MLP neurons of a small language model. Each row is named by its layer, matrix (up: input weights) and neuron, and shows model dimensions 0-127. Each number is 500 + 25 x the weight over its row's rms, rounded and kept within 0 to 999. Numbers have three digits each.
A block is one neuron, or neurons of one layer that tend to fire together. After each block is what it responds to, as a language model described it from the Wikipedia text at the highest values.

L3.up148:511496486500485490534481531495477523527509506504527460491467548518496502492463480480517483466454489516515539503490493478457514511495495534482529516514504519524507461456449495488493505516482512521480492489516529491505513484509528503446477529509481508502487435503501500528532497484497509530485483492474493528501500528504507514521535512527484513470568509465481530502508508483534485492479
Responds to: Pipe separators, blank cells and short numbers inside wiki-style tables of sports stats, election results and scores, such as " |", "0", "4–6".

L5.up777:491509464515525491453552537490526462537515486462464534493528480465484481551473440456515495467534534531542503470539516526470525503467507525509449473503506573452473514479463518455495472541514535477535469502497487490510512475451444527518470493477504518497512475512497492457513450495513478501499540486538492519538528534517469556511484460507514542502496514507502515480546511493485482463502
L5.up1080:490486456519460482540500488554484501491474530475462567490508498463531493524485491487481470448483545507525460522536516522493591492507510518501456477559519509551486519454516499468518459558492504472494506474510494513526531521502526495480486542464466550526538497466459474471527475468485497465548523457549505537516523507538506546532466475480501559500537475522458526530510539512513479487524
L5.up1326:490533507501485519465501528500479499502489465540393548503489521445481486533471457516549499481499527510473511499515557513455551507480512517524497501535497558512486520487474510487485473495483493500546501489549481509455512551538500488539487511512553550486485522451479467469515452440520457504465529485492503497527529501521525538519501476482479520514492494482467557526522529508505509503529
L5.up1451:478486418527483472507549514506481499506538520465500477479468518510514475510467513498534493497456557518483522518523526534459546502475490500502479480494478590486476526514512486436483538493484548521496496464489529497473486492475467481495492452463514510503475492453484493482494475475522522490486526484514466510506514472504523520514500487448462474513491494502519529443554526506464480547523
Responds to: Vowel or early word-piece tokens partway through uncommon, often foreign personal or place names, e.g. Ch-u, W-au-quiez, Ch-ou-aguen.

L5.up26:491486510522501497477509453538466526502517514478546511458462521493469507511548508549506468466503516502505465492503471513507506503463468467484499510512508539545477488453521497509485486494463492489440494513476497453501521444506476503489500533481477484476496485497535506491445499498519522528491497511535562517517520506494516480517509489482471538512484500500493482518439504500466475502487
L5.up57:463507451530502445514523455489535476513530514511566536473492516507477478536523533514461465509543490497467501495524553571512508536496517473498500472518464470472527524494476506502533531488476503491512524512509510521477557505451517492467502523507491479485477479463522510480496508533480508489507520496478499520523473503538481547482517511491482510514479522448472511501513528479562491535486
L5.up700:530502518511524474462483467483482495493446455575472524517506532492545442489457477494508525458501562516511492507540504489488463488456497523533495524459459483472460522507461462501531503502492489478516536474495506499513442469529478495486496497491500485545505503468518468493492502483521493475484494521553468518502482510497474524514484525486491510517532446482518527499497535512488474495508
L5.up966:481509487485497510446531485527504504507460492472535571511508533494500497518509489567513486490539491473540535502544505518488524486483455489499509499522497514515512554484481440496503442487475456516445519470507529478518541514524450485518507472455500518492521525489524462467493487494494514491501494471515513505491498487501487507496503504497465506510473540460508517494495503442475519506493
Responds to: Determiners, mostly the (also his, its, a), starting a noun phrase right after a verb or preposition, as in reducing the, give the, under the.

L2.up26:530542448527466485496490482502501498484457536499521503497499507497470499541507524495524495476492501489543496506513481519446480528518445501527538546496519506495484461531495495498511514473469474513498503506533480490536497469492491538482506476476499460526482496497525476497536477497523514499482527506518519522471474461497555512530508525492477499522505496538529512492481527493554496480523
L2.up189:536449502453475473529495523506488486502522500521508481492475535529511469524459515509504463473513507553505467496499536526444488513487465493543488517525524511495469522483497466512522470473481503496517503486485491466523508484498483496491463510485530500458497508492482491546529526472511470490575512502500491528491516471460478540475501520524493511504531506532494495503485518484487541514517
L2.up387:507498434494509440521474486469510500502528555538496501485466543523443505502497493488546456493508548503521489511488505534473516513511486531521523497535473482489496462485511496479491471504503492453484523501533459500538497510512517564442493522484518494524487518456542478513544491462524497446535504466507517500479468499506486484529516500545481516510492519550540484535493492491481497499467
L2.up432:494487486532453496539494446497499500494484507468516505471510530551429489499490489555562486491504522513548454487508530560469504496532482547490518506479493487506511505537505500502513490471473480483507499519552506478521500509506499521431468527499472468493487472485503469490552486483534470514533515478515494510476480515496515520505507479528482537510516504537514520511480504471526502494486
L2.up636:506500491495475446530486476487466480543477511529533500490507497515496481536492549520553481515515519543534515502516518532478524517528480512513532563497486505508475526523509478461536471465490478504457506497533480479498497485520503545442515515486473449525496484504573470541517487465519504477520491460520524492472495488512527516478477507470505514505491507533516468557471507459541532496474
L2.up667:530463423523463462545470472468451514536490531474509504481488504529476506525500520490522486498535517492528487540472531522487510520514456518513509499494468479485460497526501467467493467479486481480495532509529506463515472528508467516505486516476486483520451494473495510538492479487528496483480512460499502523521502502493539475500495454496469518497492504533544536550472515492534479528473
L2.up901:509455471494508445528479495499473515532505511537496476482451494530492479512471503487565457525519548509504494505504452521479513491522479502559484498514468507496475492511522468491505479476471469487471564487474498481509458498514493551512516470485499464469484526481501514487506481498532491483543526493516488530491478488526496476485506524500450500525483513521491516539473516500507501523465
L2.up1013:510488444533490454535439476464448478512491507519534493449486496503452478498487504484521462491483535490521510514535558552479499498522489490516525499516506491506472512534500490461501479492484501496515522474510476501494504525508511552482481513486510464493477484498531463525550508473538513471479515466534514496492509471542499518471495483497500519545498495540522484522478513482509545522508
L2.up1111:500502467491470476528475474444497511496481517500505495506502477549493513522505524510504487479490521532531496538527509572485529491525497561531509534498491511486494515525490465487495507448484496472497536478552509497512470489502513539460497541473494483536495472497508468527511453497525515467495524478498493527471486468478534497512470502543506509511525518534561486515491521455536521521483
L2.up1127:538507464521486491548517491478506505528494531523490498463480523506479530533460506553509500500504528509521519526484525515492493494500489550544513518504522491451451507541502443514502483484499478465522492476501471500529489527491547539481460494472468505489444503474510518530487485486529518490522524488515481513469498509482546483487501501506462510535522494541520493476535503491542516504482
L2.up1147:484464431515440465534485466485448483533480534507499501477466521520467484521522527523523504480498523536520459533497520512495541479494467547516547512525490501474479532522523478485534495455494486487468520452508460490521479528503510525455504508496495494501480499483497481518540477458559509462499546493519491550479477518516521510478493461476455539509538480540502486498472529474518533489479
L2.up1196:510462445508475449542519465473478452523463536537514484465481525508471484541490530506510510479497530499528495527480518541483502498517478530530508530520502514484470516517511454441496465477469476499497532501501509490477512508479508525450500502490502461526485500464503493511523480498516519491479526504530496502491488481510555512502487475503484517519490517547528502502484538477502528502488
L2.up1264:518502476519475463521501480446496495481490483485497525438536485520477479521487533534468499493514511493535500512474504509476543497506479539493508500506514490481463539538525437482524486498455487520509544514481532459508492499512504518455489531522470469517471471469493500517523444501528511491504517468510497518483514499479473516463465478509465477535495503558530516521472553499557502540485
L2.up1277:501445524488485456511510505474472510520519483501550501503487500514484517484486496499507459507532502501511503512539526479497508492503481514506507521495498507501488496473504490503503522505500484484516516474498537482558558537479495476520471548467502470494456509523470493508529480492511470475523460494508508534501501467479480513516477489503486459525545525503493501503526518510523495472531
L2.up1283:510506476482452435496482489494491493492479521511514486461464504514479522492496552517534498484526523525508504540496527564491541490525470528519541494514499501483490523548492479473543512461470456479500493481520528442538492517480466527450496505489523493523453494510511505500530492488523543498495511486486519534449495475528507511472524483493468546505473488519539483480475515484520508509470
L2.up1384:526483461522497481515516451458468493514486485521490461487516521551487511515492502477523452462528551481509518543479534516493495518536484551493488484508467505447482512524472474484480487476454517510488519476497486473497508525468482494476505533448506455505476492499505494497523460479509510489485519506539507511489487486484500490517500488497478530517486511493547540483491498476516539493486
Responds to: Word fragments that start or continue a multi-token word, often given names in lists (Brend-an, C-orey, Mar-tha) or Mat-hematical, trust-ee.

L3.up191:519497505483483476490518489537468463517485514496511506509495501452470480528496471516518490470528472520530512482511483506486546488503473496518492498546531501522487480464502517473500486491463448519462476466477525470531511518564518512487501547487508505484488501462513526507451495465520516497485479487525504539496502508564478512516507486494508524517548514461510535436494520482504496500492
Responds to: Mainly "the" mid-sentence right after a preposition or conjunction (of the, at the, by the), plus occasional venue names in sports tables.

L5.up134:507498491498499483468548477506475492520499496481514475493455481509506519481496464505484524474467511525543509471533497483508540505464507507486451501493539526535474529506534512506502549492491519515507515475508521505506521470510539466458435493455529491480462476475492463476531502508508513482500491523471498483522504488526490513515493517527511484508534557481501485436515499538489472497508
L5.up750:520511521512460537493539472537513450497482502457496499511501502482523527497485458506487533446507490532532487459487521511485489463517529523516494497514513506509465498484501484477508496473492502478488474469513479525523516498502492548464454455492490522531486470506487452528500516510515503482480550471451481531531481496526500458506522485505505465508534503475505535507510521488528531500488
L5.up931:503492510495490488506509468480513488503474479490505525459484510508473496482490491530503480456505531505459555537486526460547531464482488492498547503479499471517535483507479494483486461498472522515536491500497519516491483501518473501531514455503454477449465492473530497445489548530557513541508500482494535520515524488494469514494472502506505498483512447534528509483481471490499492488553
L5.up1277:511492480551491535545492464499505484517468469484471466477506489470450514533460452516503518482508471550545537493456520520509534453457506529463492520469542525466497490472489479497507494471470562521510490531445539505455476476489499513495468471530488491517506492511491481481516518526524521483450543456498483538517506510518529535521486480548516496510520451518504498514539477536493509518444
Responds to: Fires on pipe separators and digits or punctuation inside numbers in Wikipedia tables, e.g. election results, census and league standings: " |", 7,186, 43.

L2.up179:504499493463479483507533497462505498536518516512495496482538490508524514500487510507518507508493504508491505532533561518437489530555467517557491515509462510440503501499491468518511488539464488510509514499520508445540507540493511543471485531491486483482454491490481460518533484518507510519553493508470467518483499497518514558525497485504458480535487533494522525466470473490508556487490
L2.up201:542527540434473497514508504452500467478483472502507432452515510509499503509486490524544529461525500508507546505505558529460491543541499480507511555459548509480476521535484503458522513493469495479513502464489542488507510513481499492472462497494496528493514502512485490515548493476513509491466477496499483517485496455468520497520489470495452532527522522519493497484470512478506527506487
L2.up314:549507511512503465530517506480498494536497507523473459464541521476479545517445498533533513484514506565526534504507531521476531504535517482518507513500524470512451476537504509484499493525522505496536491501479488487489439556500497556484473491505507494504522484496576497505516500512538538504515513477463500495483491504504520484514473499538467546519536520544541529514513505507538497508497
L2.up389:535462486472473465503511447496464509515458511497506482475492538535472521528517493526547494482504531488537527506532526526513498501533460542516498518527483491445482489521520501489508468481499466492492522458522497462526498518502514572447520544464530484535479501525514466538490489474525495499510514475498478513474499507526527494491492492517452534518492526516547491552507496482526504495502
L2.up486:532507488492482504532508499510450476491475455537517528504472498486494491536506506562505496525509518521517520481548548497450503480487500523508511529473533523502513475481511487500506548516488501510503463471444516488486532525484493514504491501472472508495504466510500464495516501496533529502500525513493519547482470514503541499550495532521456496489530496484486458502512490516501538470469
L2.up654:533476487492487474541485438460472484510447528535515502479479515534494523529500521515537451469507513494515505524532542546505493473537433515526528543511475507496450501520499511504499519459478494488484500469502511470515461501490493514462471524497467483501480501478496466487541506457506492508513532485518478506474500475487534489500488496481510527521501476530562505493493518466533520495482
L2.up722:523487501500474480506493449467459459510487462504511444484477525540451491496499512537518507476518538510518498503507518574487516537557432509484518505511496501476440526494480485509548495483478453507487512480531475455491490513501500517420467555486532483490466487458536512528551492477546516478502512476503493501511491502525538506487492499488451514541502498522518525519516525495519504507474
L2.up775:510544500498482441496473489488506486540476516515494484460505531509474474515502486524502480482518488538552495519529525520503536502518488522479531522489498499524471508524529470485508512467494513510483500503533491463504492494488515510451467483516477462535533546536534476477539502454541523519479528458514505501493503519501507496526499557503462547525529468551524498505488522491496528485478
L2.up840:511470484510499483512472468503462515499476526527528493491463530496500497524485525518515483494508552534537521528487549507460488503543517503497535552504497486485484518530538504495549503473507479494530516471504510476513469506495514540447514529489482483512498489479536492534517448484534483470511471459523495536457488499482528503513494495496479541510506463506529489493471498477514552502510
L2.up906:548494506454495499514469491507485510563447506497515513449491514494441499512475494515544461498511516507498521517484543562492512497546479519527534539486494489475463458504481479481548471491511491495535496514515466471510487515512528535459500513481505464533501505496536463498533503462554452496475490501534501483509481458517520518506496491523485495506490560553525482517468499459548526518489
L2.up1133:538485453477488466514457447526482498524491506524527521456509516537473482490492500529518458487503510484503513521537489576494559494497471522529518492512501497471503479517490489490526453496476456501474486539527510477545502508495530523471490504468468501505494511538541485507520501466520535462498534483488516533463472483461546505467489470509470497535475492492520502487466495474505499527448
L2.up1136:506476519461478466496442469464464535507477497532529477497489526518484504484472489502531487495480524526482523534530536524525498512532447524523556500493499528494472475536512514481492519460546468486499496533534491444524491494510497528483480515494470452539480501518519474540502492468529508514514512483525493537466470497506522506519492487483472539510513491517555493521527495478525532484502
L2.up1204:502497470520489473514515477466467438509472530508520512486458498521491490553508517511518473491484521475548503535503515520448507514557450530528523527518497482494476496504492502480495517487490462504498544513519460490517496550513480537456517495467487499502483493495540458509573465476557480499517493484495507531480504504495525502466532474534480521492504511510522494493503500479565543506476
L2.up1323:514530504515475453514470479533454462482483509490527497463490515524480503540511528533470450467504499528518500509500476521464505444495460518524511534511496521495489525492499475460534529464486491530501509494508504483506494467488559562461478467479513479520488525500494464504544470503516499469497547479506514499472503500487531474512493479510476531528535496515526499521486494510553519524492
L2.up1388:529497444498479441520481443485506489518474499503546501479477490544481496519482504497548500478521529529532499549548539562503530517522474521547552528505505499492493504558493491472511490477512515489467539471517492462495488511493460512459477496437484471506485481473509470523543490481541497511462507466534521534476503490501541510469515507508481525509489524513569479497510520504514524500497
L2.up1515:520504465527491492508493472468541487521455523539495515487488495512484515540479472531529494469470519528486495531535533514453492512498522487484520507482487526491482523546486467494520535472501465483496474520465532499518495495507509466485487475475430488471516507488524512533543496463504472503476467462491463529517504533493511507516502534524438514544531513491555496510539504482535504499478
Responds to: Short subword pieces inside a word, mostly proper names or foreign words split mid-token, such as Brend|an, Ol|u|wafemi, Trans|il|vanica, mt|c|ars.

L2.up61:525476449550499491500530499507452501505528501493489499531508516454485536530482476453514503456468513501513482528516519514484513469440474509504494515506492468502498495521539492500511482465483503502529506491518521480469450509496518537457528533486492520534439477485450465515502493496500500497519515469503493506512442512529488460485513474501504536511479483486498538472513550498550468559481
L2.up251:508514460513496503507504498535506504500530505507535505535459505509481486551425478496530450486519528536524518539542466509472521454443459535491515507517487530508483463520468524451496522508480506506519528484517494465499484501519520515479462516475490513469473485477493488516511500458533471495506502486501482537506495500512464498544442499512508561533496512500464570493487517516476471542472
L2.up269:526510490493506502556547526495514538523529504501533551499457534485424543515478494461495522488526458528528515547495528453453522490466518571523529538492501463529459523474536472481480498494487502492493494512482506520468515496483528497473474529519472525494483506470484530526497499502472541482509475475495475518515507509520485524530490482531476485462511488503486529462500542507508512529541
L2.up353:519472453522507487529563510524504535497535501511503503529496533528483518464487473488539488450469518540496491500521483539464544474467482511477475539493498445456523479483489518534505492500436543510500492464469515513536540502460508497509452477467451512445449464457509498528473498474484455468513479496507468509447456540472484541517493488506493517507499470485504566481474538486488513510502
L2.up645:510516483516506473542509472470511562528489496544490505475486527505479494505509479519558474538466542554483510515506561499491531471505513522476507477554468518466489532493489500502525518516522493492487525482498483462489514519506462498491448516508478479493466476503520492499497505488480502506495494442547511495480495505546510541541468510475506503493492535504472535489472481512503512467459
L2.up758:530493464523451492536489521509497492515549508531548469437481534502467529518478479508507474458498544516522486565510532524480516484500488509517489523552524446507469498496508480488486480479462508533484508471516487492509496460475521514486482533476470491494450459436496493522505518514538504483535496436512486531521475512543498482508486502501509492504573488519510500509482515523501500523490
L2.up761:501529494547448470508502525447498511505490507505530492494499522512467514504453454522495458484517529517512460564489522513494522517482477512515474507489556471529478490523517482481489473475513509500485495460528524482500453514500473542504473533493503485490473489441471504492496496489524499476510542439527528540518458514532498483542476485508505544486504500512494495539499510518499473552489
L2.up793:505482459550483495533500539488517492506528489529520515503468508488479534508447467495541499487518522550542493558514544523457512499494468506523498498514498468511502479506500512507531522460481516501522510456525469457513444504491492547479457512475460511515443456439502448499524516477526512474520497451526502554525474458520511534521497512528510502492530517511539511521496482545538457527476
L2.up814:477494459540538452521473476482503513519479489531504502463472477521477490509526542493507481499501514473480494464528487515502529502530488546502520503487491514458476566505505482469520478484497459489514490501522483462518484521462493530442532492487504454550483491468547498491530506486525483506503500514488499499470525510511523525446532477517478497531463527546552475509535514493482533502511
L2.up879:505500529498507454486524504516438486509550568477529487501531507519461565520503520464525490532477528511518498502546563531486508438412476511505480475561487485500497451518498509514511489520467528464473504510520522473501496496482544516521472517500538501487487491474479494465487502498475490533568515458510478517503477512507492507529444493507475483498527497480496556466520538502471502535509
L2.up983:532502497529496492515530503460451484504518525495540500487468479515498479520470463477518474462501512527541452516478519500465514480504491539486499541470510474507474456504514486485546508505492498527513519494499544500508486475490497539486478488466465479532477450452556516520505539462513488478524473454516492504482494482508499529531480503519464503502563526514483532501507573522548516525479
L2.up1040:527523457501474510496542549487500493534500479512516470506489512464524502505479443479486498476480488554506493525542513503467542481488518531523524505501484485520504497480496488507501518555504527535506505494512519467498475463520531536511468538493453501492507466458481486479473485493500473503533513479514481495511473503515476530521456465505490493493521503495503524443503570479504512493471
L2.up1087:505499482544457505506485505497490492507505517497495478491499548514513521562497446472497463462482506524550492520479511547490528529476483542475514511485522497507507486523482477507509484483453529487515522461531493508504476473440538519474447541488479482522496495456491494496522508480522504475512535424494485504502448554536488492516483500511516512507538487513514515508440489524536487529471
L2.up1348:526475469513495472518494511466498488513523493524502474488476504499469511537471444502549491455491558508538518528512508526481499477489466509508518495523494484536474503506490487510525483483460490525494530456539485469509475493502503511515492542471481499490470464463480482498515524492519453496506490457511500529486465486530487475512503499538493509533551493488501536515443500519522495508499
L2.up1419:506488465533457496505489516463506500516521497528538471437501534477482518550478487482513489444498552511512510555503500511468535490512482538477493520530510476525496482470518487489497476498499532541533504497521495510495467477496487493477487510496486462512453462459484460518480483472507482498511524467520517522512471485500507511510508500486498514526523479492523494548463505543518464538453
L2.up1531:526516454483444477506516498500502528501544498516531505498469499456485525498495492453478506475484497568505504541538491484487491470534465483497465529520503492480488502502545490476504460560490496509496499484466502526533504527520501540475488543491471503536474491484496484450508542483470513519519551445499494552527456507510502547557513487452510509495507495491519526494503549515499486481497
Responds to: Numbers, blanks and separators inside wiki tables and stat lists, e.g. goal counts like 0, percentages like 3.36%, list dashes.

L2.up79:534481493538469493502528477501517506528492490493473506512516499525501467520462482480527469478544532517573535501470483520473478498457505524512495483498505464485499481502506433467480475509481443457508553516474456505544513479445468511501473491525474483507482484475467487475532483507524506473492466526480448502521489519460484534494490491519503544509547514493531478462482517460500513481525
L2.up90:499463435520488444520495456511475498516490521495479497444498483502471489509514503513507498457508528526545495503494504493489492479493457559517533491499467514489456531557497448475513478503483505516506531524508479510484504521452460531438483496478467476541471460494520485491546471509538512512525552469490489513485496529469520512483520487498478504498498495554539550506475538475547549499518
L2.up183:527474461493478448547494465467485502511469508520544488451483511529509500516528538507521479476525514497545499511524539549512520471516450551531499493509468495498468518576494508455535487457492475508508552483498503471513482503484473538441465530467508484534486465500525466501523460492510512480496532480522533537493495501480502505482469481522479501515484535527515495522511525506527507479499
L2.up216:518463463509493489545477489491471486511466530505491477464502492504456504497514534493544472470512535519497513508522500546495513477544470499500523495518469522501470506553514488460526488495471477489476538479495499466528486497521505501439495531492491478533457478504514462528504487476529505513521521475479491513488500507505547512477476472509460506549504482568537506526477498480494523510494
L2.up285:513487454490442443536493495502470491509464557534481500454471514525477515501507512508522491479502514491529464504521505503473504490543450552528498530495504473498465504529490483459525517459454473480525553481530508488489463505486483524459494509496493473499499469493495477523527501456536514466490515484495494504509526473503562528516481513511465504503517493534532489529480507485498527508496
L2.up496:506462450494470458524479469510449485498489530515508506441488504520461519499486531535531460473518525514527495488520518538495527487515493509514516518512498508473461510557496474464539481454500467530512494503509526471502458528507500537465472533483479495485499484511524491530542495474529518481514541483520490512487495493505528508467492482459456509520492518540530509547494539491526513525485
L2.up512:490483463511484473506460446499423496509506496493520521493510497497484520508525512463509477513500517496537516511509513528513522510509457498527537529507487526470458530502528492487464486482484527492495474509533470497499486537497483530411482520455522524514460494509521493510550461473536524493461501470530506521463488503509501472458465479478470530513566452544503521505496495491483466517509
L2.up690:485477454498468468523509449495438515482495518503513534478496485527468497494496517530515481452492525482514501506535475556499502477539472523492516524509478485456438557527479488505516475491459476494536496493533500471506479500479510527431478536468499484557477482477529492551516489479518491485494533498515490521489505483503560508491503454488486507534492470539547480535498522478561521510473
L2.up708:505477478492477459518489495462455486526472527519503497469484497501457493505500497527539487476480545508539472502487547534492521482543461533519532522490483521469449506546515497460557476442457492518514507493525485478486486521511511540464533519481473472529490507498510480531546475484522477463479507472527507523489489472484530513507492487467479530514498512522546514534480505493546504501477
L2.up724:495492453484466434529474486492473467532478488494515471480496516524504505489513508507518470457513514518504482527505522536479511475541457515505509535495499504455479498537514511469528510476493482512525526485524489473493491504458475528455491521517482515512463500502510491500538479443525509494463517453508527497471476509501500505462477476508481531563488507515537480509488539482506514481487
L2.up763:475465442486457448534495462485472502505462524514540512470488503510462529505490546499533480462521512498540484523504486530498507491538480513507529541501494487487463537530528487472534507451466475489520523509532500468520486512507502505475503523496493478508482503470491487504533444468518533467496517495509545524502488477517531511475510452478482525522520491529549514507502517461512525493472
L2.up905:535489494548550490472542492485546494548510527542500560480499477532507493523490477461534483471512546495518525509469480478497507513494518478538489492477528502474505474541456467466476464509527475509465514535499454499489476516491469516482506473501480488512468471482500485465514486526515525495523535491528471512492490489502484519502496514490502519493541500521570483471482539471535506505492
L2.up935:493463455512461472522510458463492502530468536500502477473516531500482489481485527545517482474512504492534513503535503543503522488549457529520504532494483484464443528537528497492540488454488456523479518505515501475493502522506503506457485512497521489525489460490503494532556472459518506468481491458506505501503500481480490526500479464491484494535536486515527497538477501483527514521486
L2.up949:523456460480445448526480468494456502521483548490516504482484528500458517515504527528540440470507496493521509520523486539509538487527462517522526530502489447501490512509535491460529502486495476514482494499501509458486475540508517517455475523468492514512503497495527481524515460470543490498476510464508504500467471519474513519490505497513473519518531478513529475545494515471541512479457
L2.up1141:498463472475454456507502474466460501532473499526513496476517498500493521496508525522504461492502525520544478518545538545503489499514435525511502548507488506470447536535515492469519501448487509512506525507493489496526485515478490504454508509471495472528487506516512487547542465458519491483498508477495514526503473491536533512473505457508488515528494512518542506516475536482486521488472
L2.up1230:509468454520467466555476459465460494512460529517488505450508503511458498518493507550540479482505523502517469483523509551513491510549460513518510520521478514470471511541544475440547483471460494518490526485516493466522499510472507546446478508490514517508487484506518476526513464488542499490485482480526541497504525501526491491505485475477485526543483500544500514528469512485542539495472
Responds to: The word "the" (sometimes "a") mid-sentence, usually after a preposition or comma and before a name or noun phrase: of the Society, in the opening.